Part of a small language model's weights: vocabulary 512, tied embeddings.
MLP neurons of a small language model. Each row is named by its layer, matrix (gate and up: input weights) and neuron, and shows model dimensions 0-191. Each number is 128 + 32 x the weight over its row's rms, rounded and kept within 0 to 255. Numbers have three digits each. A neuron's up and down rows have the sign that makes its largest values positive.
After each neuron's rows, "fires in" lists the words (lower case) most often at its 100 highest values on Wikipedia text that the model never trained on.

L3.gate131:159103198150134157083093121170130198138064092107108130116127096139087139114123151141109116106186082154092136103157097161176147130143152200154143198112152161165134068122112091138102160128096096117133127140159209181174158178123109063138157092109145123104164185136118119141148070090108142085116065104062156112119083137123102139155133189113072091069151115143121119166119096064155105124147086161109135140119168133148080136132100168157156162109135080098167080093137137104151178139151159156087156201126134112109159135156169063101127194115097158132160129136159148097144144040092109098
L3.up131:129105119134148099146128125084102124113103108123139158122059142144132137092121126085155191053132112143121116142100063122143113156137162141125102129118175201104092122159177137142104168147126147097077113056087129133091187141158139145111091096144149183151183165114139141145174135123126161178064140141118171125208050182078087109068068149076181125114162131132169127104140136129063116108214138125160148153125146075224111192135131120091128107153119094103104199098089102118126168076083142164133166137141120119193145127093147125118154118128130133101147124124101170062144140105150171145
fires in: "january", "february", "august", "march", "july", "september"

L4.gate13:116156124134144147140150134106149144125127143078104129136203157137152134100118136161127167161096114181157097146101112057112131192145122192110097079093104146133168196164128148189095111114141121131141103118160154101169102141087162154082116147141106097136113114164052119091103127111133135097153186141026135138110087044190103148144158083128159124036141130147152095160135120098099174133100148090223163137142185154106072084121167133187122171111114127168200154161159152122139122154163160154170148179104171116129158121143148128134156124159139146135159083140156137153121079129158176140
L4.up13:128092152124112111141135128119132098101149112147118129102104142109167170153148051177165095111152161072110155101195185055118162089120197153142155116140123174132052140086208123170137053122218131115189119121076148195086063086108099116097127129123083186119115114120131112167115155145149134095138110129084082127171148138165121132144091178120102150162119181081143133122135134090147147119095087126135128158139127195123134136162173118109159086131149152115103130093105115122158136151130145140114128091170111095079109175179152159152128153122100097159095074139105158143167142149122159170
fires in: "born", "built", "large", "largest"

L3.gate324:130085115156117147118146123076093161164092166166143096155149105092141134130059118128128146147131101141184127126095118059111125128135105072104141107105124097138098118138081127128158156198104128103109112164151112063106082118095082114090065148124166172216131136134156156129109161160134147150088173128148089134112078073172088116144101132176108122104106122100176154105118101167109192124180203128076050140097106144131188138102137101178094109134168144138163124124126082148099098122102067110140035108145151210163107124170159136152147091054128151123110156160122126101136203133115109119
L3.up324:129149097127161143133141117173127171210162161131132168057098111108133108189122181183162122112094147099128114121159111127086128125191148191132151124119143134133133084207153110110162160100081140143104149117104079141182155100130060144175150131134102103131117127146122125134077101105100102147175152101045121182096101107151121129141122121182151123128100129133114123110092178111132131165145057113109141110175131133192084140123099129129170155162135037124102074097070160183108067120137119194122134167161148122112188130128207098158158144084119168114133167079163112140089125148075168153
fires in: "this", "through", "three", "than"

L4.gate326:135149143126114151147138154053072107119089110130151153145151162145156109163117140078070080144138136050150021109133145107134145117092122178109094128151107117107143088136098136120148109142192111107149155144157135140114123128107085137126158000110106214124136091167119157153159076119157119101083107167109142130135156151101084125140133114144113110145156129150178094083170181128124127117224148158140152112123087095118175161119114153136118135183129166121137102104192142111198100122076128137180163085139143071116112175101147090153148022147145176108111141164187154121145161170126156109
L4.up326:069159150131116151161060122147143161129070174126098068111141137103154104151118152092115112160105117045143129192118157113076128118112129126197142141140140162122103077147113180094151124157138182181121089116138097074098090112151147101110129085106108142125163148150124075173168145102164158123157115162159130144118092152113120156117125103088096116175083142092179182169092144137066140152062153096140137121124175151178127113129167093177070144143125114146183122068129079142177112133149132143105133123131174143142093186151113063078168072082102136130136131109095177129165168124149138142
fires in: "as", "on"

L5.gate501:093096119059179105085136048080117140185122176110178117125119137083129098116142123153098110151109119084114118117167102122181147114131114090117111130143139160073069173130131199137130165104075129081108130085154100085133159118190096149159112103161113097140147180162102105120190131168097121101119140186153137078135161119094069144145163078109141061101164103101154136149142088195117113160168177098153180093143084119148163127087189147168125144130128111117155160127113116107166153108158111157166116150111207062084149163143126143080157187106113159083103101133133083129100101120156158169
L5.up501:054190145134107155132086121123121099076055161101167058099112087120210099149143127136094186142130082121051134134146066091078169112157173157115104151134115092134098117137130089088197116185143168120145112149156121141139104112166129142156155159187159128110146177121157123166113152158105140164167111130121136133178137134086117157164154132115125131163104149111176166123198151098135112103133102146174163176126105126096092137154178086145070175136162127118140153111094136119116115120120141131112229141117135125091197133119064180137129151151184162153166117122123109130103182130144123085
fires in: "after", "as", "assembly", "associate", "island", "association"

L5.gate464:120119142137101128172131119135107126122166132122130139149124127133077167110131135156100130112106163166153109119162087120118096156154168137142115185092103122162113075124113158128162134137124059137179130071142131100132083138108089118108149116162123165156132167081107055053095119134081145070059111114074169132145099105147147178168154119167177092140106120055140070152124068104198156153134103092112119116127136120116180062126100124150158193103121118132156108210146124150181102128122154171152109082070181135146132098171201157149168128135125114135045118122107137103200131095084174139
L5.up464:075075137129227150113115152126159092137173119137057080096123138108117173159117137118163147131125165114088138150203103099119158164126134118087176127133110112001166083143146063108059114129121161130180130141131120140153100107139078130103145114134135139160089196072146145120121112117129108126136111120100142079158073123114117160115141093179152189133182140153190137109117163109117112119133149107128208074164112116120117131166151139109109113120126134111157172118168123125161140133071092252124136119120118100102104147110147131124141157108102146155139181078103186111134094054079082122
fires in: "this", "than", "through", "three", "those", "third"

L6.gate127:132094094152148161173078125123127159094091160112159153088140108142113127134075066152168080126151120132096192178157105120110147112137098091165187123101139106099089173126184140132161114087114091139152127105169089126147125123124155153127177145146092149102093182159110137056164143149101094142134113147136137163147109131172082110091096141132133151141174192133179085166159146096114135132129102153103104129129134143133172135166142086098102137232170128129161056134115136162152154045109118203138110169128142129154126134185079143136087130064136174096134093138126113106115161152139180078
L6.up127:129117157109212211140214112156134165097109105141162162098149131158079121100120116174068111122128148135095151142137104089147104085135129075116075114130122084157142175161095114179099113110150104110159113109185123151130149154146143091194093088143138144114126123130138155144148162145075145142082171142130142125168098105119153145085129092089124142044161107176137076148119103141124164117099175149130138065137163064136067094157099123164126158122142126140133127175128124120175119133129124207142123083109104154119106169154029110142123184086177147114159143127148101078194106119144081084
fires in: "it", "its", "the"

L2.gate561:105104139147129137180067175112139151120183105153148127167177131128113117147105103114119117136163089162109108131124093118108152132136095148097099173125122178138112186082149156157068077160147106167106141108076117096116141160234065090174109137119116185100111132193155181110143162146193141169106155111136134121096106142130127171160091126175129134146130127102166093118123151103116172107162182073138127089116153130120134113089140041124117068134086103169149114093092113121073135130116181090161090112050050159107159050128135125141066134066137141161158167193107163095125140087175176126
L2.up561:108106148138151135168102107113115133145144121140133136110117158096098122057119112101185141120129117165182169160133131181031139164129109096157167102143072155166122136113106140163058097128139106138150150132095100151141106120156055083139118112144109135130170142115138188142130170142120150153090153087119140123129083138136171065074073097143131178116115163099147126072196086113113189185102148124132078160090160136122106132129109134085146053124100097106136155124088141114095121122086151176180099107071080127103150107167091158122143129118101087152119179177142102173148144118151091108
fires in: "romania", "many", "roman", "man", "manner", "manager"

L5.gate288:146116172089090112069163157142094076133106209115090107100085135083120151150122102140185071094121119090166136170075164133089114142167152126146143137156080113109126122133089144097148143124114124127125227160121112144140188143126110149115137115149183146111126084162087070056094115166191143125142152161080093141131164105110129123128095204167118138076108137075155083136145130123157172080099192118084119102146212076099080092130142099130114175092098111084156081069085090123156133119103116112161116157093144115102111100167132147135042114160113102173148063140145133173086103127121173133
L5.up288:139099119122154191106166151103149154114104099117161106118103127173143167163126109132109101142099127125115125142042126128120129074161197151119148117145125095104132097109152138132152041178163099198116133146160143157118132144108204151127089134185095202058085136135064112156127134159128138124116156170105151215161153125167118118133102119183098146143202183149122120115082110157116094083029119145084094131111132096114083140171208118137076125111128148129124103136105086137113131115121133143158152073140182131169088138092110155069139134153126181069090122122121172106076131113190142159
fires in: "built", "born", "building", "under", "join", "joined"

L2.gate484:124106139122090148121076153117108137130141131122141154142181063227087096123166146107081123110140199072115084097107105138154119088143126077105149126122127187146073200142107140153155105081094132111146148095102121147148145138201118113107175122109126148082085122099237134125085170152120112082113096136117078095137134109137155117167080113141103090183121120120144116156133131137163110073175111094156130060097182151117201107126152152183160150090134134109143138155070079120109106101152126142163125077166131139148105101176140109168096150162116104138120068160104096131100152114178145089
L2.up484:129148120167103176162146180186186111151120178128125081172087103117089110084168150194119129144147145116107084142142149115204094126136133099164175203128137060076131111152128091166167188161119089099190138174114125201098154099135123125090131102111127107084082152123165129099124091199177114107108112101098107145161114141077100131103098158132127144113134144179146123161117166171111081118117156132158102148078093089125144106094094163168097139116197150152139081103122111162188119147130070162085130153167110097209095145170118125179156102158167077130156152099136149128138118104124148113
fires in: "it", "its", "century", "species", "event"

L3.gate369:086123153114109152116101134154116166148140150120136133160069147134149104139092144151096123172102115130130150211087116163161110162077076122131111165116128116146124151140205133134064144095141168126073162085185117119083089150177160149128127116095142140144125113121105186110107133105224120077108134096172161093103107168146134172133115078075125190150149209135109119130115125171147172077216084104133157139188115138198179161151132140149162129142042163127148132078132106134138183108087171102107151102162110083122205122190166156122056160101137126142182102168105164082110181071115138086
L3.up369:078127158127106140121133090193132126081203140086134143210084162031139131153072136110135104126174147119125154065114146113107119172116130142135134123104108138167126125157177090115103172143166090121179147120101102121118074139174118114153097158085137101183176134112178093206075121133150116131095131078155121097127098155127139134138103131070170143143208091075165149163112129162144155172088084133144121125116059105056139173139153135089134109106137136081150069127195153074154147128153137132143093136154162087105134135145166118103124128098169107133128139116185194111134178114118099155
fires in: "for", "former", "forest", "form", "forward"

L4.gate482:122140159084156054153164110128084142127131101086169139122095116129129122151133099102069116137166149147148110130117145094082149130132142125151091121163126085125190135138064139085165111117165097116126162151095129153083161094054139108096087120120140040140228037127200151088148142119107133133094144093165132134150133139091136168122138048179134120139160135138055146118159087134133068092172150114095099139131147146147095144111157099155152145122106122163116115137084134168121139187142094128089126096110157141136171140105121119122142098150114097092141146158137157082135140114125159114
L4.up482:092138177159100168101101122086147080154152111135198114154125102151087127141091056157148134123163173183159078121183087150149114061123165134104152149147172099103122167141082149131149165089147110135109147188143122093169114103104139138109173117092092190058128043136080146084158076079145124140043101180108138130124151141126104106147101179144216121128161102118117133098124055131063132114119132076132193100105102122125128111086113144132153127172089202108143137189170145122129122114150099089098129122128154162121172154114143152072180136113120133153139161128088163137139173128081128125
fires in: "school", "building", "museum", "house", "field"

L5.gate153:083093122113136190153122139149109159148146187140058045130078106126156126156106088131125117171085166061087139093105128144174145126152173127149084156125128128208172108104080112132088099095132112112136072159133127129112139121078135144084100139134091171090129119157141080061094130169115055126146086103137159112148142064135113201142152196139119069054093123167057094151162146100100106155127119145081068082139112112141091128135133144193144132085105120124125149129116178140083105132123142116099120132155143123111120157132178127143125112085104065120191139163115132175133155112142120123
L5.up153:095123058128063165108106095120128141179143122133167150134136137133126130147134112139146175119118127127140140082124155167145162095113084119071143052139146078132124162094122148167139087128098149118154118074175075099184137107148154133116173116216128175142132117147132123179103055126167104107118160074148111088141112159159173111077128208147088168133191103105108175141139088099073166095165056152122169126166146171136118104117138129089090092163153123094116134147043128103108141131144170117096151174108103118088144127113182159130099132090131109111173151117089101080081089132170132137
fires in: "two", "time", "headquarters", "have", "biography", "filmography"

L5.gate354:135115124092104154180053086139104112117152077111135156117132159112104120088132120157091101103134137175130134124147073168116143116098131169151104157107085163150157175072147136148091091118120073051102164163116113154144161131159179158110120120124129116194127171034121121096104204150142150118121119117174128137124135193122105183112119117056149106051167131112098120137073097154155073100118216127142153121100116127215078072161139189137092106150184143200083130138079123147099134154115147141127076091065130114148099136120096137175184158110142108125135114132140084097156130124108176181
L5.up354:113119149104109174181095191089094117122178117140089105130161108135120096129136148160152168130111142146199140107105115104135136172099143104134125110157148116165191040099150160090150096116146177081123102079016119094046154174108124136068152135119096085067132105108148113111157129102151108112111073147106158135080134131121066168096088118079107182131187138094139129188164135161089193157173115197142146157106099095102145116140126145139118119096115097104171108060115145162179124122095148088134116094129073115131147141094185132097120150169092165080102146116140162129085133144106106181
fires in: "women", "children", "footballer", "woman", "men", "those"

L3.gate475:120074113198127149105068135132160153142093097091139111105156181090109107133047088168135173091156109107110122121165110113131114144139114157105136156089078177186102142141177153144151117138173120133132111137122114110127140151151102117146141135159084140066153117100141161131119141151157137152156183116121143141106136052174183110086155125107167152085105128144189123108122161116108108136159081108151155156156132137103203037096102106088169108168197106125173159124136187165153129110106076112125180067126110173112107118168169130141091116117148107120175190167135105131150127063095076114
L3.up475:148133123083139127155138126127186121142190102133143099146143136134072165184089101077110133154132128132053129158112204149178120078149134153153107116126133135075115125129126100082140145096132151181147163097158084136145092121201160135165103139179160132190062106145128139124170128091068135119072127072158181135108115123117144015108102151123125116190063141153153137171147180157120127146110132123078114180157171154093141163125116115152117102105116130120140118084156135202104140127144126182148131101163102139127140141194121141087149146127126109194109140096148154150119142115211117086
fires in: "it", "its"

L3.gate65:192109141107134059125152135148132095117112056110056176160132134112123146062102157170103144175134099144155100174120163117206062141143161091084152106135156137083123107183120147123177109144111139132154146081113104151147149165153127148145103194084100131109103147177122075174135107088128123041104132102167149130146184168144148110081155131146110114094081105141088135150215148150148180100148118147092084096070120130154083186138107160163148103152078137159187105109140168199154101139136130109181132169139108145083131068112115137169072089136080086128152143134174123120137025178142149076
L3.up65:104121145107055141133154131148184131116122112060176155122121155117118108085143151117087104136098107136106083136157083177134058156170141124206098121150131111075123121130120142150153122108121155117144180143098120146103140135164105143086053102092119089132136079099064109061104176146150155073149113140158089156112096144143056141080080170150163130110102074140100104093137093140134126140173121130107134184107146139161111098121132099165213122161130162108136106151094134110149078114152100140122158081179153154156169060126125083100146207124134123166117154105126210128108134102128102124
fires in: "league", "village", "footballer", "township", "football", "town"

L2.gate356:118169217130119146120146115136140149082134055164126181094134169184141103157116134129085174140097120076124158125151105096135120157166155114102165076150138127134144106159167123155144174118137141077119138150169102088127086188172095141122121194148106114103152096134159170118134157154150092116111095102199135101103085131100114172084095096120206125149094110119172087145097098145187167123151169129146105116104152058144112102105130134142139082165255164103131098105138108169120142153091157112139110155087086117139129165138132095163097112117156079117116174082166192097125096151137064138
L2.up356:131106144107132147102078112144131077119167056158185161068077136115127101111136117159190174196082075127074166099121135155145133086135158120109159072146162139132176158175103141111181106127173180173154112083102168101104139154127109166125100134150092116181114159145102118148147142125158063121106133087134173110111131118128111188180118149109140144102195087179098098176177179114133132175103130072116119126141130097127103164206161142099171136115119126160164151096139140142168090170111120053077105112139198096133201142091089112117085131117121077069093115161132103084075138112061134085
fires in: "november", "line", "world", "propaganda", "agreement", "department"

L3.gate423:160165163126127035122123108142097129128112076138146113187164115109123096161136121078103110144106153142156153153176108108128117086157118089138093146223195106150110136106161111194217073081176162119103133131142102133119130131092108184134182127088177094095128085136123157140124097169136148158090085112139124160105126166198104175151148103187099100102164153153098172104101138095100128104131176100115089156112059064111146157125175201154136125133162116114123070158162099112179064117062115098161138173192107126100146147131101144104120157128117156156123100138112137134171128103135127167
L3.up423:116107132117124124080188080140183083133132113076107113110188081134129174112123132160186152112114120105136157092136108137118160192207146167126113070141157172133160086117141123137110110135093138144149078141054171070070144124082114136112122109102111146165078210105157193096137147115126208106108115177157154169119132144067129214137117144109187102092135143107157131148139148132105154192108132145154099135117078139128203142118135124148083131144072110140095095132212157098164092190131135111113071103171088097138154109199084046117157116193118141192156112135105174149133188085117150111
fires in: "on", "one", "only"

L3.gate410:123097121125076136106134133132129127158158103151176110119115157153114094119111104135144170104126133055170136150151168134121066138138084165145245127174137136138134147159130147111110101131125131128137092106097104111129141213170114115126123136121129170173158125143136159095194107090130149108121178172149177154113169087133142099070145176102136138094167137123099146138169156134158147132154126197133152086053136106137112110152122145100079134101218109127194165151058081122094123078093110123111120181135177055102100074142122150121142128122129129196130134105143122129088131178116131123
L3.up410:106146149096171064116105090177121181115117141117190162117089158039164165130230139164108100120098169161183129130140119121167085058167131114115155083136077121097119138122127127127106109121187153128166161117139100148139143137144146193091152134061135127133126109128177112050154107095137172152114140097182177163145089171141103062096152190091074123116115114088128154068099133130150109117121162102093137097137069151143114098106141161070086134113130134159141146114055141144120176167082129170132158084121134057134093061179149083154081172152095100081164156154089113121107176137113135140
fires in: "high", "highway", "football", "footballer", "highly", "maxentius"

L6.gate34:129113150116176147192066106122123166115173127132100132098152118073170179086138087140087136116100066109120163094061077134183165090167102155098137116145141179119151114143045088107117123110125170082111142136122139111143153098113088169079183121159113149123099150155126175111145090079136144142143154182133109164075158144126123164118109099161146147098125081053135174091141173137152125126137129067123100155159146133124162170128122193178099133109118127164184102128123202100101117087168127118118139106130094139147118101103151073135103136073151096126184144153135086212088122074145154069
L6.up34:119088112071156103144143143173093172101129117099064145157141122130100148130136186150072161110110145149167164137139092189126142169071120109149097169111098175125119139125112142145031177162102100174179121108118101143122135080110125124112123126185124192128054107165106109144170173153156124102147111169073135106063079137052139152140128089097077031114120139132145136121087144146114151095113140119133119169127081142093122140119124170168119120106133170212132061165106124186113128187105116117205086142151119124163147130133064149112111159079131094158176125132074127147187124137150140093
fires in: "november", "have", "home", "love", "help", "soviet"

L5.gate576:113077136189087183146127074127109163114142128143131121197186148132133121139169154161162089083145135041125084107122084158126089091135116115116129169154055105098089100141151121121163118113137176101162085099098125161094108099193083130106219093150136126154151125182112073155169121136136153180108148138126126156161137173078097146150143144160151121138082169140160149102101136122138144168194096114155133177140188118123200178153103181109167125127192116148139074154104151156080061125155119117147160088131157120169124080113083184131110102153122146152112113054175114127143115177143136140
L5.up576:196137128116120107126110091125110138116142094071118088117215096056103140117169148141061110121195120098146073149117172108122136182169161124129141155151125145088140152135181164137130140172197132136099150154119149179129161164147103156113075075061129124087183109127136064099089106121105095122153093126093130088122148145112119141103109088163125094087124138094140122111153167089130135141117147077127159133062101136148148037043167037075136145053106109100133076069188144171150117166126113107127105165159105172127067092138119081141103154120120149111147149147159124171175107107152126171
fires in: "as"

L3.gate458:091111179117176108119153160231084081189163143130100082117202157085113085148164146135139128185123167091158119166151127107159108107113103166093082132140119154094093171189128149132143118157139096116146138140091072110099121123132141075147084083173182145126121182134185128127100146112098090115117168077127117133106162150094131109095133162111117080139102121103092160174121137067138137079166180117153091179097119107131169140152069119142107097072097119149141103070139105076218101158127145096109084127126164112132141107060147170196139146164152088152174139120136104192151125116091093132
L3.up458:124159108140129187123082141135150088091119089129129090125135176139077159169097095142087166190208140077178148133118086164100131189130137089152145190105125093116177119135108137143154136161084086121073170160140119176138099124092060068122115153148193107117133066147168076129160196111086121168110110089136128096123142159095052155089135098111154076176117095099072066164133093114090125102143157179116121109153081119082119108119142091116142120101094154130133112135181165144108081166103139092127140107134176123045102054150140109132070125128124172092124193155076108128141113149145093087
fires in: "and"

L2.gate427:109168098089139101143085149110182092135138113198146108125145147124136121180135167147161147079150085125122184149107169177143091085205089117128185095126143114167186126134135169109125090084117090112131142105124112120136079142186100191138117140089169134128107145084150111124126126173186099139096121186100169138117149231173120126136159121094156093169134125102138114149136109052122086112143133082171107112158084103092167091135090073124093067117147133138166170067165171155084142128045116060164120129106168137094161148111143106121135125096168129141148126126114227117112152128147125147
L2.up427:144089102121123146085138016153147117179158167099119130155156096123060125117157206158132102053091118169091139153104107099170113161146122089138200112098117136118165115109110090185121152118178151164163155124125152113150169143104137130118109171166054172120131144186114124109166157093092116109035120121120152120162149116119123133128147135170123124059166161173149138129113080132156108136106078184114126123144102163116110117112114082143121092158123162061132119140181143124108099153099106138149162116108086150130123122093159087097113153092062139136081152199130128128159089155071046098
fires in: "some", "romania", "roman", "women", "sometimes"

L4.gate433:119158160117143125138107115114108130129198091105123142149139102122131122088125157206158160143128133201120117168121183106127120194172105060071120139098172097085118107101050172159152106079170140110157161137109104113134138128130114119126085166098131113089099129094203093144097107169101156071136125110153089131153137116129117103129126116157142129083161084153140067127055057121123136127146128100167134105156144152126107144157174123169167108096108133074156206118166133203101103147131152155127066123064102151123162130085071159160093142114086083071106094115102090082190094109129146093
L4.up433:136139100065191126129126166097078071157113092095102136142078052061088103106134096115144133149126134167115169145114128156142079160147112151161141109114135153094152184107087116083174153121067100089104124115078171145165104108166175135168182107121151104127152123117195133151158113123173123132120089073099092103152201081117087177166124124136144071167087173154149161097169156134125166120134102083085143153143092149103134123128126082172101161177097117094145122138083086124100120112112088137140141125123121121136132082104093178097129105091118155182190135094101114158168164129145141198
fires in: "village", "romania", "country", "roman", "league"

L3.gate132:087131196165132106153152190161137112140097092172113140109144120137151137124188104135129128172112135122117172130087135074153105118094095115159081133099148110150165103102158117118120202126096092092146130160128057116159147126201120119090198093168115174110135145137084124163169122062097184091130107154165100070084123183135143203147172168125130164101137132132138171150121140117118098100092114205118159122138166119161084109169154163099079095152123110107121122137113094130154114089189110072087111089041135137143129108090092131149070059088160068101131148159143150118082119123138087139
L3.up132:150115168108148150091135105134150140136117106127091098160134157143152124170169143138075101103074192118129123059110117133131139131107115141091119087156126125134149095099129158122134136123148187070132189051106121159134112133133053197096167114155097086154117142114120132140185091170145123158108124139155148091124150192146146163104053166185140141118175123129146155133201105115069134203093097161122146138125175064088138124141126137079082106191112066150126133129141076074159144114110133090139116124146064178060061104120083093163116156122157163104128097110122088106137157144158170083
fires in: "women", "people", "members", "men", "artists"

L4.gate312:087136145082107148108129124073102111122084178152162146122089109194181115140102090121124175096108092141118137094119114159125121122132090119133150091053123119107103181133178099116129153099119201133092131104167140112102157095178129067141140119142116166129124131105103127042122103132170164132090098106175133089125152085138148124133153094140156147093138089154069059063196177168110098105122116137114142123140087152118172098167095113133142173095126144182102142124159124120137149040104168138118149173113098134128092149100178085127125138119117120154127109156070160105140128028126122127
L4.up312:114097184142143181099116111151153119131145114108139107137136178111130102121127159141084142086088109055144119140101130130091154135150186068152116200181156120087076135214112113099132108091149169115140126132120173031182105171095118115166159135135125148178116141092146177120126130096102105134133143095190157118119104133113170145095105118076109116108127126109134142142157122080113150128114189119103142115106125114094131135135115104138127123109095109161126079120123126172149135170162118128092134131135099173163100103172093132096129156104124164115194218107100081121136095100141143144
fires in: "it", "railway", "its", "railroad"

L2.gate575:124115126163138122118127160168155095108121082149119178078108091122109123188144081116193114116088140119167162106188089077106167151148129222157087120146133132099013086188124141121133119155114098128137163137063153077095116175117127202122080076126165177126128175094121217121165156139155123135076103145111187075125059112164082092132141123158097080175146143146138106181173165072158117115109135151081102115103146045159099203112124143133110100109110143115079127068101142096164114103128113130155125093097090144138075177130142043086149124129100137135154117134131158127082136117147109109
L2.up575:178139153144131128101152109163125128131025132161131134137058121163124152116121104126152118068173124092185132154163123155149138120187198169090096147140084176126123156124142138112108161125174106160119171083107134153122097123151118147173100139129149142152114144042141138121160168144120114107103081098128103134127036108158123072138140119138129089194156137091102124172154117067159113237128070084124133166088148069101136162095104134163107143179118127121147110103122131091133133127120141089176131150087109116132072204153122163110126122143148136140105119106139168156070172123104187130
fires in: "between", "february", "december", "september", "january", "of"

L9.gate89:106105179164152202128164169136105129139094194122134145132116134135124103161132144126138133113126123149101158160109113130161163102114068107125057096098139157095136120135133111170150151181112057141113145121138123118107094110091178170160087100232091183121089101170098117166127200164154097192127158107093089132201099109117073122148137115018091120115115200195171095135070127099104145156119133128190141113141136139161158120173125102123066153119147126141119122138147068100120109135113124153150120145142120123149121134047098116163146115106151137130127072089092067135121095066088104132
L9.up89:115139116123126166184080131127104172145086142084135070111125136091135172131110168190069151110160095158200250135123117076130134127079087101143145110115097126082063127094158056069109112185130111092122200151124097155173094072119129054091077108129140097115125099130139169050122145132163116091146084108148095170159147181128110169105118100120112110152103165158097082098085175121088155111126151143146133179160149110108078118112209098166108131152140126154129128085117131110145121114138142092134167134106154100111132130134119139116147144120174117102115115157150118149156071104154125152
fires in: "and", "if", "that"

L3.gate243:161131104131133062153091180106148084145168141119138093107157135066138100174156133133172139200120074099137090115143099145088123183107116172089172129108157188066100118104083094087154150133117146102065169076174115121144152093080158098149109130113075127103137172114123170110105151140136132101179168124150159094099115154143117167111068102115168079183085112118123130108137129164100151105110113148142124129131103146134074129129180107133088146153093188179165085113088159116127188081189163111161152151152109131059111177134089131138136164129085142185086133146135106115096140176137203092
L3.up243:148149111138147163116127128156143112103161160115143073125095083108141099139089183167156112146121088105154088108142142082102120135052138046040151051134116123137168143127097096140164187130171084142164123145165112107104135130159131120141135159117136161097100111127126150075121153120087071183141148150098152087103056112199160131136152146093126145059134092168155098150153171134122082150062131131137109129123104146058107122115097134077142109162119147156103140073136154110186104151198066161083096149146162119126145111160137136148123148160147108137157137121141178146129115167142122120
fires in: "their", "its", "both"

L3.gate220:147108143160126123126139107073083145099110119109156135092150129108129070079143154077116138194088124122112163119185192142140109135148052061157112165104145135080117157130137110134147139109139083169148165115139134082163118097130107140103175163138125070090153113147144109128136157134089133078138136115156161166117157171133157122126136159129161088209136155129128062183152143132128129129125123113159087080087115134121140100133160125167119169165128129115079087098153129113105133156166102113151162194088098107145145154176090087112140095128174131082129114177149138102154097114143157154
L3.up220:054114168142096175112099121165102159108128147130123123092108110113155145159145149136111107106207161183144125131146084167118109123138131096084160139175139113116074117154079075158157104140153130094158109150097113142098107136105087159074116179065116166161152090175137108156103068165141143113130064102145192098151070148109169136127118115113063184139099116125136106089113151151171155151173155095157122084109194148171130113080157090183141147135174188146140059127157122134121128143117112165081156107082148129119123136177175116104123121144176119117167165107136175111092193169213136190
fires in: "that", "it", "its"

L2.gate400:131092051147143107095048057157160094119125114076151154063168139100152132164136058125115159127130158083118122058128100136071125095139112124148127129123140115160093081188132136075153087101128102098151103098152118114202113156126123113155178075119089142146090129122153145112167081084147166093160123075120115187157060122178100063123103081101104110173126078127078104185133150182133166140110159144100113114133108127085142172115166197089151145152099171133172144082119157178134107125158143190168103086091151072097132120199187090145160113172106143140144110107128158127119150129124122119
L2.up400:146149108157152142146195099152077135139165109143173098102123101104079137164171166135150135153115115059174107141121116148156137118157169166134203144123072164140159175161142117107123072155116113061157121100148072159129122118103126100092150091119184140155150119177078112130080138107124168124102150118142134127127123170201092047163089095103132111142151106138057142143156105134087152121144159160077139139111081135151114115151108121176126142157120151151160153134114183102180112199165091065129109124147090072160159152151119120119112129127101109181201188092137147101146126171107092156
fires in: "high", "january", "highway", "february", "highly", "mary"

L9.gate312:199141098142111161157124202135059127103124087146088144129169145154165134113143086163145117124164160116112146167076123138141154181107164155114089090135116147095157081119084141183128117123106093111125112078155107161047135162115166107161166106132078112178160119110077087133194189183054114193143178169098109186156152182139124107080161074105138114139127096102091145154117165084182190101138117125087212124080136093128154108118111105143162113145157123103079067162124114198152103125127132114181123104126141148125158147148070128157102166100120128166111118103138099136100145132123172155
L9.up312:057131080096100102122083157174163096164141136105139111114184166144105094125146094161087131134176172149127145168177108088124197109113099102149142101083150133086102159095160138057122087104085124150114109155165168164157131102097140101064143124059126141146101027121098084167142141111080142099143143122134169145148132182114203142160139148162084084114145119157103111137163137104112086105156112146122163134161144080126145128052065120142130169151168134122224117171076188096158152116177106153129108122191119048154156089127122144139122137129115083176177110091122075123133165120201111125
fires in: "and"